Weights of a small GPT-style language model, trained from scratch on English Wikipedia: a variant of Muon for these matrices, 1657M tokens.
MLP neurons of a small language model. Each row is named by its layer, matrix (up: input weights) and neuron, and shows model dimensions 192-383. Each number is 500 + 40 x the weight over its row's rms, rounded and kept within 0 to 999. Numbers have three digits each.
Before each neuron's rows, "fires on" lists the tokens most often at its 100 highest values on Wikipedia text that the model never trained on.

fires on: "/", ";", " non", " /", "-"
L2.up664:480480490502577497525474508493491501476476520533416513490460475454478479515531519525561478520421610486523473483505497543506500467492483539554548459539540511470530463481579501482508495474532462531466406512460407533451539427530492524534515484497540476454463498528537519510466499503470479450462503658524534496462486422515533486538488500590453438445528521524388575522535612468556578565511465421479581539506469542492576485497491452504462469509442548510507426488505490565478565517442595452453579480487455544535583513515466521551495595477553522501521462461488512521517481419517422561

fires on: "2", "0", "1", " $", "6", "3"
L3.up587:482525489524541476489500494544510509488453463498545542539541509555485616490511481487484435465431508528466470516543478436480482539462491544501509469463539483535503457500518487502507446431610479495431568505474523505526581472409516496566525514584528600573434496490515477470460490485508479520548590486465544512501428477457539533502522521457470513523515362512570478505486390434481601507477457497434478476560526433552537550488534485506438465527498468465510553552516488481437552485493460557441374470454565413473550475511509487520475505509521443550489468442528460527546427509422545521

fires on: "|---|---|---|---|", "|---|---|---|---|---|---|", "ept", "ill", "|---|---|---|---|---|", "|---|---|---|"
L2.up273:568573507555504561539561444478483531481509547543540520488458459547540456574474561485408524415540504538476531467480507511470519502431486427442464522504553545473484532446534533503503418513575520527548498541484532551599480532560488466441480448524499500565507497497482484533461485513575518556526542530511499478509538520515587490480545587520453459442491506557489493532539438427452500491410462531496532468406446452461550499515472497502555450505458501379476438513505513480498471482492541522546569470523478527459469458499429429565400548439538457522510549477454575445429443522559521444

fires on: " |", " or", "|", "ally", "E"
L3.up1943:443468433538508428469455477544471444513472445389566486494406489538500532483497497573455462462522528441501504516527530494525520472518498458529440510502473473541557389559483512477525493561545437522572590525457570475601560472498460474430569515483528434572443476555544503532562489516477493496589596470440534572468506467532537484439507505492531527469488462463508464512513574574471543476531476482429493555532460547456469476485501504569520444499530497497451470500494408570560480544507531466468552534507494445536503529524530485580439480565515478476485526467468503437586475489460451457

fires on: " to", ")", ";", " To", "]"
L2.up739:521497479461524498491512451548522496498446528440538508495492513564479549492435527439521502530540472451423497496519512481473558488477503563491514470522514455533496462446506497495458407524530499437560513528486512458523554495479492498481571569505513519533529503504497437524439471526450425521566489446459479414469437506494448524394526529507461484469551416524424541496542516470480504539469532511501535500514531510500482481553585597473451537509518464486410546454555528575524518522547472527494442485519540512476479522561450404515521523516591505486513441484457558514535488555486500395

fires on: ")"
L3.up748:483515494490527492532520503510561450508516549522438542529466500512468529487444512499532487476437407434515509517533500465516497485481539529530529512458455556519528485517455559490504494531527461516548528534552505462508523510442484491465579480527528402482512455490535446537424501554499502526523457470458432565456450524563498456449495524533506509492546517505464467500632532512499479443450536537546608468528434534522532517574533464519421523550535490464496541516546544470501424498467494514473552528473507458536538472539533493517478413473499485510519534483491468534458538564479485500

fires on: "|---|---|---|---|", " record", "|---|---|---|---|---|---|", " career", "|---|---|---|---|---|", " politician"
L3.up169:507508497525484502537585482407510536515557472489502490527449522519462514525541507458421467386426460580520565492488487489504481501585524460472450414564461478493462474483519552498523472483562506505510474484456588481533519530493452470462477484458464446503419479565553500471539490457485482515468482583534464517536524546501486504485451509477561496485519422537490521483469497528469451461460499552509511487594548412469527512465507488529528556451510530477540501509459588463535549424410461487483518492543518455492473494516539458473490441471521525568463400474458556483434475556528435472

fires on: "%", ".", " regulation"
L2.up915:548475462452564501521535487578432514517525525513538474482499501481428434586438534457491481486495531490461507459500515489513454564579490482505517535467517427493525452476561543522474448535500570483503507507508509486460517529531521480563499455495504422548445548436452460459406529512524526511479515556505503460480490512501488463464490586490428365498469442454465513537542523506486478458471560475511483440521491586476533508447419474494537574462494594482507507524469591511500463409514493404597493500512481572463561526595451568478530461562455428461463490438498501540503491557511453509

fires on: "×", " New", " −", " National", ":", " ="
L2.up874:553550476566496483492487436533460530503477469434467494540504548503475455485421529559457435520444516469478444506493531429495503592436547459567561493516519512531456461473517554538524486531515496550571524520550543525498511508532510510513463518497513475451594479524477519399441491533581462483540572571500487493509511460464609479480560493519518496429521530474434509475484479481489489499480544478478460551497497545484498457415532459504458495526473520485567450525524499494510502542552561442526508506487479469454583541455378501488511524536504457478467507479493481510419598461469497507

fires on: "\n", " |", ",", " and"
L3.up1489:514486580377465496504476482548555496491558495536505464497465528554442518519493527482540518395465471474483530515529497456526523510364489486546554505502547516462516544472532526476432488444466501538523495517546567482464520443493503509533541475498526462433540485439513493465465478553511485497469491448449520444504523454518462524412443485449515470453490511568430504518527432454471475472506518557549490512489472453471484539560461526526469474522504497457571502481501468547513494540483571568481553485472509477530519555522503515497439491575442550471518496535478496541461521496498501392

fires on: " and", " |", " as", " were", " or"
L2.up1771:425501536461560412516487497487403452540467500498501501483522501496488526475550494511509554500387576498540483508532489452501513478508441544544452484431523576530453439551472552479462464547499467415530534490509469492513508502457512466520485478488482465583535471477501453559567406481524573555548472498454497516480507503541524509478519466511501452512486439566499559473464507547552456513497462502514563503560474482468423481530547492510504471498448462467460482469541506523541533492538592455496429527527491498474504411493483448503527528542543484410404497487397535585512539519472516527

fires on: " l", "v", " Reserv", "av", "iv"
L3.up1359:523494523553517501523521459548554546483485497542507496500514513506530556444544514511515482519490537551562456511459556535528467494480518449494496472540480428496461455452440473449480522556524508585529507523489483495452490572466464500555486546493525536558548423441547508510411514524561486580511474492527484518545517610526569565506450543511482500507457472506427458523459496527426515438479478458453475613484499555445448488446488479536500539516518434476513511438521511496533526469513521467513512447551429520470537460464476538516489484505523488393539452548489416530494533535490549490

fires on: ","
L3.up585:496498528486548472500464516485541498481528495467553601489498536451490525511527452457516488520515590483540489494510518543508523539495480453492517443463593491545453493470431553536516459492487541545479546430544488494484469434454502523581473533488455515555493466495473536444468495474477549474558517453525476522455561503483530485521538498515495494460562510512509536484545466513538502532507523477491491462487547481471458513501495481523433442519438592453470539496492572498478520499533497512536484503524416512532466443497507530541446508625539491425465414439429505500525449483446471504

fires on: "in", " Hot", " In"
L2.up170:537503534597532483541422465516516516469520481489543494454494541537539452575488520417430494443512502515449495517488496479503512494511496522530475526533434521572479605485436502530467547494429509531448482508496469549519463512514546492562494516489458482540510506484470466548547566473507512480460584487499465512500531497447435479451499497548547531498489474520478458488566500463491486532456530525372442471581584455466511504475533547524533397486431506478491465490521532496452583464513528544483405404508488542454555438468476545530478518553468448474510494531479454520451445550414576514

fires on: ").", ".", "?", "ik"
L2.up1123:443408533478485476446493425512486489505447542467472506464502510473445470516541529521495484542531484561472504477508529492530511448550480484538524468531490475481496497471458528583497484544499473459503616498492559579521529428562567426566405519476464480493493468492528490553488483535469582466447483536512510514468497418517532471518580578525507448448523541482431443539514491509513491499461546424575488507579477535518520545453460430470487494580508528355511509494557541492522495503469505391482500514454433561464431471424499528493496533460454459510533504482505483539513489526538453459

fires on: " K", "ak", "ik", "k", "K", " S"
L2.up1518:447547435481468508536453404517514508553486522456483533489471454533502439512511536473527471553546573515552509408533489475519411484519534506465541502528554433569489471456441529573520577507553525464523530520544424521520370459504507443491517507576517465485524531507458529426515472453511504505546569496558484586495501429554523456502432543539525529514425471485533412470495504491464545530493453531459511424493502534529516490452542447538429510453507480508427504444477541527463522546537484491438516525450449539498535531448507541518455593509507508558510466546545471541480508523542584442

fires on: "1", " Em", " comp", " em", "in", "act"
L3.up744:548530503547438486587377429514498499376457493557520459485473515501476465454489524489441483521540463567464498483529533483513442506562492488455544440508513484551523545553578470558488532482421516481533493483541431635574514570464493391498452506485544518521577507562462439515431476434493425462533488516493542478547425530489525489519549494496523518509439469516504453470519463529469541488493505563459474487512441506522511470486495479528485434510547510456523476518504509513460548447526450514475409442451491528476487464485519455456537467465460482567459512473498479468525508538478488498

fires on: "in", " In", " ===", "===", " Inn"
L2.up1195:498518549532553558513478504546523550488467543438475539520531471494518516611560479507409556445466532468450475503527464544527483468535476544534512446461555470492486500389559536569597478465455472457496462542489431481513510491550608508542474473501461443445530476495459487527538527506481534447429620451527490509519458563491480564492576524469482490465486592484402498535531476500491512545473530465387542477506461494530474440532550568512532486471466485473484451499592545498507514534445514461464493492543471498521488525500438469529450527548476535483500478526493486544516473524530520563

fires on: " |", "|"
L2.up775:477457498493490534458562490477526562536484489510529494520558440507556569527515466503508438525545484482485537472502502422538543518431441578539484442574491491453508520510496489513461485501571467496534567510450544575484447522518484424508552540496473460535490468515499456528519485513438472559486577439493482484517500501436512520520479495505505414514487466510467489504483524504434440470513522525451503502551423493478480549583501568559535512500492499480536556446534527517427548510601553467492479457461554483560470401496529385461428492518502522458503425532545525529473477465416523505

fires on: " |", " Votes", ".", " "
L3.up1252:508558537500476437531535559569481522467551475514537452501501463510478493548441415500448525512432541493506464481529437514488369454503554406560471541522494500492607389474559509518512450518484416486442471491504457467461470586494546553495533473487518542480457533534462506516491512457534487499508547577487496447530511527512423502519494494445519474523485455527551520532549520509540451433504543430532478458527535482484481517545456531472530495483574483514484542428553514522527492466518509495525468513480545504520459511480460445438499481547536520545498438380485448558548487505501481517

fires on: "'", " |", " (", " and", " were", ","
L3.up249:462439563400453451408577459498512501545551490512545495451450513492517491457509570531531466538430496493530524554527485504519508529419507520523383453416489441473482434480507562531471512405473505498525493494528476518574543497534505466528473490497488482510508540472529481467503440506485534527456452524480452512534482479513487510472474477519623461474470493540463448446510496529565478502478609497429558542458515442424456490516554514497571534440523498463539491494584481554546513511500542526492555459542498473557503542539485540548480458475515549548506461489527458496540532498564524527

fires on: "0", "1", " of", " was", "3", "2"
L3.up262:580486445631534504526472552496481494482490494522597464455572475377476490490495490471522506532549486563512475527493475489508486539438490518538494573535455479542541507481493527547491505514518433486466499458588476477530498535506474548450512437493525464498495492519468471500502492472540467499472541565511579519540572539554438491489533513443536473559483482566488461538529483517580414412504466462506521559546506454442456524375540462418500482455484486563400510492475495483483527495447471461524440509515547533458493519527485492575477559489494522496460456490475498569551513469480500527

fires on: "\n", ")", ".", " but", " until", ";"
L2.up1804:521463597441445621485466470419525477469490486487532538522470512472545507479431512463498461551522439527489484559509534434497474497495507482508549560437602513518511507568469491531489415438477540454560542536524499507432598444497535520508455561541530457504545504494536452543479479512493494447471553566506526464489512466526544508483476564513469575436414483506478480496499453464472475505523452505511554495484496503486475498468442528437488472510491455444656495474565469525583488561478497476482475482517491564466490514434555520507396474500484486523537485553489464539488491484446514514

fires on: " Ab", "ib", "ab", " ab", " there", " @"
L2.up124:461600524505483551538500526469511429490497499498460423468557404427411514516446429482475509506543514537566464507495587500537432520426493531505572503430473438476513456476504565431483531533486479463489481487488548567507565479519466481482483567531488507468525546499560439538504403570432473548534540462539446506492548516478488527493538496547548538512508502427555568492498466481539471434514434579509522537434524528533482476578604477538486499529506462524498546499438492500526478478464516503495430492545455502572496517481498535529464555537430489466492473510489546482484453495467505496

fires on: ",", " –", " -", " |", ".,"
L3.up1461:588471463519482508482442507521525501524453499552486500489456521539434559485542521540496432455477489469486507483582501530560514488493420487546559517570440468478522494540527506468479564496483501501590497476479528526529469443580529512421489497459523515465518504499471443459499507551532523541501516509539484485471482411500525540511521518488502481454497469457487480444491528500499490571508535503520441457499509513481526538505571430533549497523555484503494534595512489483502484559501483507473532426424544406485487505470530539448474460507468522492545484496539519498456456456430495498

fires on: "\\", " G", " g", " \\", " known"
L3.up13:461489536470542496497502441497514578483488612523547444618454448514448502519564506448448509441440534485495499481497485484568501505538491528508500490524512518490518497505467489469458521437499496535461425443569539507501499473492492461433478562462477479427509521576485520562569530489563545458504474521458564513464479510543569515505503456472448483481578462528491462532484511484506540584506486519512482469492511521504538437535516541451504487531540516449541482471558468472502540473581567517488511445466479519460497518505526427563468496500517478527526510482530551565485524518526457464

fires on: "\n"
L3.up845:458484480538489548543529543580558418523441512561540492527509512428516481478463592462555518478515468457490494519513458469487487453443466516606537466434573538500516427536515512499534561558483563523513509503502538639505532526438472515483525452500570461511491494396444532511455562539477537522555529571533467398539506456492447519498464529521495505476426423538543460519476456499460502504486500541606524552546436552453452409468461523419533474478529510458520523446579481491523520493494473473499488515463547573517607504458508402524467519543462566531503522576456502514530444515507506512

fires on: " E", "E", " against", " it"
L2.up638:555500439488413570492538466476550558494458476534531552604526501538493465477457523467515463408519510456558526532499485490481472496555499595500550482473510607507510505415496540493478482505539502489553448564527432500440535518517478497472511488544547449562468499579460498432508524557457489565566499510490532507507468491500530449478509495371576524467429479479497483511484538487582430473438514559522556469585472474417483494534567498480538506508496505510476488512441502474512533521522483479452535497519487518472496489490555495491432418496510487526479531464441545509509510506475451493

fires on: " that", " |", " who", " while"
L3.up727:454490512421451464511485467541575549483542514486511493491504545525517578555464462569509472501500465502486513510563489413450480568473445574511469511533484469482443532466519485436422563499415462517591546455565478500485547437535493519532455514445485455537542498473492440521467529571521499473498522524438489474548527473513530516446460490515496482504482458498474493492509502478500583548447535510516513480475463418483520533470498499505457528495478479385583549519432457448488568507483550500490490479483523570518490538485507496455511479531475517447507485541507506555492526528546518508

fires on: "born", " born", " Early", " life"
L2.up1838:474499509502527444418581427456549499532534510461511532489521488501580527470478559476513546462499491538500487521475540420569538509403573523520501529518525514558454574526469468456485494470517466493529501435503531505564497533509474525467520557526501529524518487545455498505604553467531454480525537434541450517549491507482452499499450359487437544551480524578519462472471468545497506533420503562524479508622456550473528543525448481468492490514477500413492482531506533476416518532522441546534507517508503390524521510500530482539494528403412481485456501545566560483462521514536496500

fires on: "U", "E", " S", " U", "S", " E"
L3.up1683:502485494540512502530579542524568566453503499484511575491510525560519561500545486534511512417465473503476489455522550497468489514584461572483529522433513467530512513555532426475491567496530478544534480512509390477476460477530477490510558490489538466539522487529452485404496502544559483457501509583598523450496504482518546570520555537496513493490513564477482543457510555527480492502495607571501509493463487496491529466483555482539538491472501537519498468438447487445409520612528490502479530429456533512473443543547546536468447451470477411516458451439431551560413532553482497527

fires on: " by", " for", " from", "inn", " Mc"
L3.up1273:578531458473519487515487516451521518495564482466509507558520505451453435533445476560465511522495544479496506511552474424535435514556587527548519501472510425509495520525516508545491535441529474510534504563514536527454544431509505537515483498384455438472483491484501494515501480522476498511509519540516491447543400571606442497508490565537498468531529473511476514510592538503548476491514490445567475480450504504492541476510500479497444466503551517456488434524525494486469536477490519492446498488506536552596453513478544522497511495508472444488590534502492519539397525491493584492

fires on: "\n", " (", ".", ",", "—"
L3.up1310:463479546532446494504571536473483485470472494537505511542521513474495480484439478498524473461553512556481511532554484530482538482452486514550469527493572523490536535508522540486558510469537560502549443604530520492564503541575541482486477483516527503571453546510515481448481501451475481518526502441555511453510546516532528477488458499447498527539464543555459576475452535513400524511545532454588525480514509507418547521486482489534447514522532476474505547548510512535446543462539472547494482491487528522531501502479502519455420533482511534557511466517456548435476521485485542471

fires on: ":", ";", "/", " =", "-", "+"
L2.up1021:509555507514516475502401488480570489512500498501442583502466540413524509530497559476468481525489558517481516494494547525505459483442468591545546490518534522523454473436554452494498488474485440443479475476475519511497488493545548526520527510430520445487485510501511481484429509469515523546514525567513507444517512568504516550467539530481520526412491546553439447481598538604565498486490501408468525429532508553524527485534565439501448477414537447493478488499490499575533581511458560495488492483475512447513443486477484492485430527512443558498497431488522522511459476488572546442

fires on: ",", " was"
L3.up1226:515494518455597368564490475433511493457486473476514525521517593427502515504489516413583503475462507530502489499506497467456488485440491460518516418478517581511474478467447516508525464538505508526509514484508490524484503435447575457502481488480465478475475449502440459421541502501500505501492464468539503483506509500471502472473524480516517469492566516560518539502501515508564510488548583462470558463494534488424430516525516478449418483488473546519468536517470537436473563493518529499503451528547487553485545434516471502526545449488442425433374504457467494506512543472433477488

fires on: " pl", "/", " out", " p", " o", " Ol"
L2.up644:503473483550538606557488448462492472426477441457516468441458407508574396549539510513559483479427466510510428538526468477549562461600435497515489520483512504461529517478476498561537487525502470544458419542484510500410461471464493529525461542417445473483577540460550468464540509435487465476531545451492475519440496499497459489538475500631532466450435487491480435494435533465504470499491482528510493532568490510457591528490546491525488497581559495470536504483506495475527459477582473492535512504494526467447490458548466515456578461398524509524480504398486472565538518506508530537

fires on: " |", "\n", "."
L2.up1079:462506503470533452526440503517580550525486539529533551494515528525578503543486482594507414568528509494478497417576511448487529438472508549580519484526572498452517473532501482517471516556479516519501527509554505528504525484484518472532557468523543441581496421500488442511491518564509556538482571501480485445552516498440539524527501515519513521411388479450487546526554475469492427545497487466491505542508476486454498441482477533509561409514530497448549559454521484479547559458535510468491398512521478544556485477418556430540477486527518517482575534539507489534476492482520548460

fires on: " United", " Sub", " U", " car"
L3.up1938:548581531468496496493445437494427514493489574440567401475503560511529472448544459457520465503537466510458518464542481460594556462479556493483498472563419468504465499508505481432563531552407546487534514519515500517525541557478552415529514559501498466543488474468501471493461484513502560580449501469560513527510477487500472522492462472512444474462499527477500506543527516503552511505465539537547476509513475496439497504596520472484547557499497473499563536510526480524505565468496497466465525594395479491581508504448510450443557493514524481495529541555508464502485417466509413480

fires on: " New", "id", "1"
L3.up558:485545492544443424533503495527470545513543481474468535430553459487463495514509511548414473485514463441475556549484462467541508432520498471548453456449455453523463481445450491542492455456543456498495469508509520504465477463412485509556442520497491546522525411523499481456507476494600506512530456572498502519479488458472558542512471448447413502429572445505513450532508485522478509524483550520443466511502467498494487527448488531516541534550501560484548452528486510511479461468584543511490438518443484463421526475486409540482545505540500512514508506515506357514488474490460522440

fires on: ".", " Marine", " Republican"
L2.up712:421459498557475469491447561458466527462470453503467500521556506521535558460481530471565486533483525455515462511513444459551489537466503485490521452528518521513498504459526521526464464540461468560554536529481513494479507565597517499519568534473488508536495491475532510474497420515458514449527492459538491478525520450447554468494452472521432501512610519548520536596467511514528491544483546558488506462525554514492440450522526477493524417507582493463546530532485487511442491514509561455528504509441515479576513442464504447518559590482500584461525476425447385451506474419513476545

fires on: " was", "==", " is", " are", "="
L3.up848:473561516465477538516565468529514482499504538465460495473481491523519513466533440481492457520519488520533448569532529494504544442489581502517550468495465450472474520489432492518547497447507461570499485529453568481512505470541505442410486452502509435497424572559407506495482545541510431461465519464454475488529501471564510464528494512577530487490523462491478500451614566496489483443444515511522430570594511605539526487473543519533415515483550539419531512545526517507519516529525463469482489464515438539507477398506495461409453534551533539424497521488467543479492524507554539531

fires on: " up", "ab", " Ab", " ab", " based"
L2.up804:536527521474487546518473456479481516494465513499523508488534417423566532430473519514517465522612431504566513487474532503529487435490522538503522502430493523455508523479503521498423486531507480516498473442540384571398472548530530486505540496462525562518552476481534508515515463558483494484516523480564531547460562507490503491562508495562434524506516409487516428532521543441481519505469520554471448544493462491509607485512510527512486369494518525531502498513520529557437448524478470399468383503468537516582473556458514511491493470507517534506502532632492500517420464449521450548

fires on: " (", " |", " Records", " County", " ="
L3.up844:459503467382487541436492440535387505523564480424468478507507486478435477583456476469509470434517508497475481475566548544556552535499466518450428505577471563488526559525537487503425475449461513572519567549449444492511578454502512512521486540502518481509499517500552554463500524434530492495569508478442516528524506490468505547433534547513540494516430507474471494493490430560534556533437478481516495441487514498467487488418477546498402511494516497497534505552550436491515461459556450492434427531483554501484485483507487501492486537514491500482504517480535519486469508496471540482

fires on: " was", " is", " became", " being", " with"
L3.up1360:465541523474494462529468496463545570511549499516517550510466465524520457497429410509521547438513486469474463577479559543528513453528471388519499472509450485485425496494524491440475509499479536537429497458490569486469574463498530480548518472469510491510459545464484456375507519519474508566416576470508515523506559491451504448554493557413494508553432456434464563493576542440482472541467559499475478506510525590473514520442442486555516482483525582424493491421592469570478511583522502518435409501520528534444507507537460436489459459500492496497496489487441505537530517499519441531

fires on: " |", "s", ")"
L3.up118:564515564582488466587527473531532533536512484540478557440509502539439474554520524510475507511541475512489475449474493498506527486454512497473548587442545562459439503488514514475453453424550529507531479521498465496498472481458587494441520476520524533469539517576436509492462423509474541522477520527470464418471481550442494496460577477487517539500537518437535462535431533546462489404486531531475536597528498489471474494516498521511485545556498506590527469507535511540447509586535520514595496454476575464576496456505486512516483501533503496450490513475492458504506604525506527479

fires on: "\n", "."
L3.up952:401486486470525535505504476490517480458502518531516499508442466463481450467464531496534511467480496560470507512523497457546491484490475437510472551516572514467492475484458488524479499492450494481552575517495470467481506534519512496525472477483509499592532460418480463530467508531502568548507520441521468553623489474499474494497510534549520487474485570483522535554519475504440440505493469525573570503567437544502505440477517449436464439495533482421510547350642519397546542473554548482496465435456591629519499453461546477486537513551479485500532452487547422544481451559465521494

fires on: " |", ".", ":", "1", " United"
L3.up661:485452473520460566429490515552456544519493487474536459591498476540496443530482497525539458592558461516528489465522569507516586524523478553527455456532498511514583530463435493471407483477526577470528541522527466522448414550487564487509518555512476463544541533485468458451472491486481502552467464512604537458544536425563475556605520518494491461492472546474488525483477436480487502489546477640510525541508475467556481553509494539564554566495521451486538530411517514514435570514577497410464458511446482483517517570454497342475516548493478480472515491520547499464498447559504489516

fires on: " was", " is", ",", " at", "),", " and"
L2.up628:447527511487479513554512559437517486489448497566516499529533511459460479455544561478569499500433405518502524540549553541597538489500519516553429523528499497480516542446448510511556551451480491482541560478502514560552522448493466503491463518470565458419499521525492497487537487465528511540425539533515437423499468506541448448463592488507575421480464512519492429493498519505502439425554526491475460498531544526452510523496439497537495433461521479451495534550586552512531481420470530487507493511495593516432488541563525447529465553480503504491527532497477543552456495471460509528

fires on: " |", ":", " was", "2"
L3.up1113:497495443497458528496502529511482527517497477575545464563499439446488460460492533531517452564470475518554450495531578521545467477475577490539503517476493528524518476510453506419469523488430488449470534548519507467521505523554503541455468445530525465521553530487495475496430509498483483487529521473549558460498521537469476470549502475517553503492493534531526506492493532465453437429432520525433543527576546455494482529517456418489486492496464478480487454482527572530502514600496502461540461474454489517506516497526451503471575536507540492449508441529476459534545486512471424509

fires on: "\n", " at", " but", " as", ","
L2.up1323:543440594526420636558483463425557553489409534434462498477466500504472491494510524536430494543432433517453473525516526518483406521477532510502526513536470494441565560536500489578489454450466477536535525453536530497526519457496493513531482441520568462530527535478417538584568449514526515537404477493484427423532501484482489517542544509497456554478459498509438449469458459512451501451508473452424523557502536549488547467415465489475540490518487467481560504531477517515540507517444507445459442511510435582479530607520524509494481463514463551484514582553468447514465521551464605549

fires on: " |", " ", "1"
L2.up1093:513491543452426425512443506509510572598415513506447507433497512534477483584466492467442552555468523475551534482508533487528527452483516514540544513462509449516541399529509506492480498491521437503562452445493484498519470391480589535472469559537442453533496505511477522592447491534482524464550501444451561495472426478464497495536596443449536542504510506441510523517473557517520599517436482453461586498584524436512499473465494450476521533486471482454492556553511491563438546570580493534483500464439516451510521462450493533562536496521506528516513580518471535504535485515442407563

fires on: " K", " of", " at", "K"
L3.up521:485468411516484528556471490542510538520458452489441498518464512460600510492471561534459554442501533551507536518553476497518468493436525466472501512437529551460526524465503515527482452480512517482538524429489506516551530454555504481476543482496476591533504483516516513488540495418525512526436483467477500456499535466498532468595449481556431480549475478485541465516528448527537494472543451549513435439462523472487524612558524497508458433485546485456469479526470534507494512502499500457428450538529515482546504442495525561485501566533493471558440448523549494501511430511475585476

fires on: ",", " |", ")", "),", ".,"
L2.up337:534462586445499556450488464495530445526464487481502538490534524524496564511494521492541529470495397503436578535478509486517529518434541504514479480484521491514521531439515550460473543504552481491571542536486518560443459432537478462510475467533549458508588519490516485544425479559478452476505575445466473429469454457543448490545581454478556434460495513471395490540436487531528490523508487567527525504561477511412518549524412516493525534481519487512574534487588482500455570560540542474510475516406558455504526509503450538499433492545504577464536529534534507511477501503465440501

fires on: " of", " as", "s", " or", "f"
L2.up1456:469442525545596467508504519550459487465543510530517429515523469402519528550511568544447529527470471345490435488532459460487525472510500519482435481492452559492571486528471507433506490495505547505559492495551499499456487496508567452555476486487542504498501395435552481541557412434421448476504502537452520464483535491498508537488491558499566518541501391506497403482456441583510469517539451544431502560545451511490526510426514500479473537537542485540536470478560493506497486484511537471519508471528466508557503482438529522488478514573527551474532439525425507506514524470481517524

fires on: " |", " Singles"
L2.up798:590466488465496491511575523547499539503508460485518461455469488532438535522449483481531463485571526505486495511546560441492519541481542480484491473482526495462504567507522541489458533450496484525535511479493485496599444517444438466482489514474493490474494487571444545491476505502470424485477503482481554469522534524494456498456499384545570492511528607554406491482542430494512468508448451504531560514507498484456494518510574575539501518577478533549521487521483559521487487539535495504507470484523561383475565460465514524458504471532448499499522511500499504553475514481543467518

fires on: " been", " was", " be", " were", " is"
L2.up853:426477530523541557518535547496496540503515463535533540456466489454426453449446470540526492470524457519504480544496571491537484557535534514476536505462482512502508568465508484459511472493477538499429442496491525537466552504499503496468559471501481489464498512475424569454521544521454486500538500486478549518503446506442506480512542472535538487476479514519480498399535526395608504398484497506565465512504507536539496467510544558503545405465498550390462485477500446523479579562535465467482518515466582589471458466521471480496494543467525459448467601465458503522538468431484481459

fires on: ")", "),", ":", " |", "):", " –"
L3.up283:417499472544503432565473544484500497514513517507530504549476555512466514433449471603551420507446493523522530454470519510508467462525522532490428539496507500509621478499511520547483523531458496485532533476599508547521462453483608563510552445458465516498510522514524548566502520612474447489458532512536431604488430480500557568460539493583460514477527460504444489499500496422388557573475493567572593530514468529518496462447476457505469544544484521518519509516489472525480496449469504527549505513535476446424502443556521548511519516475483411465568446542569473451486442518453499532

fires on: ";", ".", " –", " \"", ",", " ("
L2.up1117:522480507493474544449465477537476542528432478477454451523457540518511490520496490540459481447527422531509440509548540482500513509480542468556498554485472533492489599469509531550518464419499511449456518533469464525556544468512539530481449466521543446512532503485542491457444509477512495497533498463469480446515502510496492507537504493557537520476504595553426460484489560461474527517492567423462454514535598539520576531546513432532481548502542540539613548600537514481481545514539469540454553439485557514491463464534533501502497568474494553506552432476546516476472474483545516531

fires on: " by", " into", " +", " from", " to"
L2.up1737:559549464467560469505525489411512404461549559527510454465466525507515430508558583531479501416527488508438496585514471487487494538422535442513519493441500521512489443495465532462516535500497527528510477556467514462502487491465471491466592501534447464453433550449497567513481517553531485528558502484505483459468466523516451588490510497504445528511487509546493525504532503500542500493523481491491478524506446479500459499443596444519460497516478469515397491464523493457543495513498463554497582494432526528556464453501525485441513535575501440472497523571459437480485565510440580475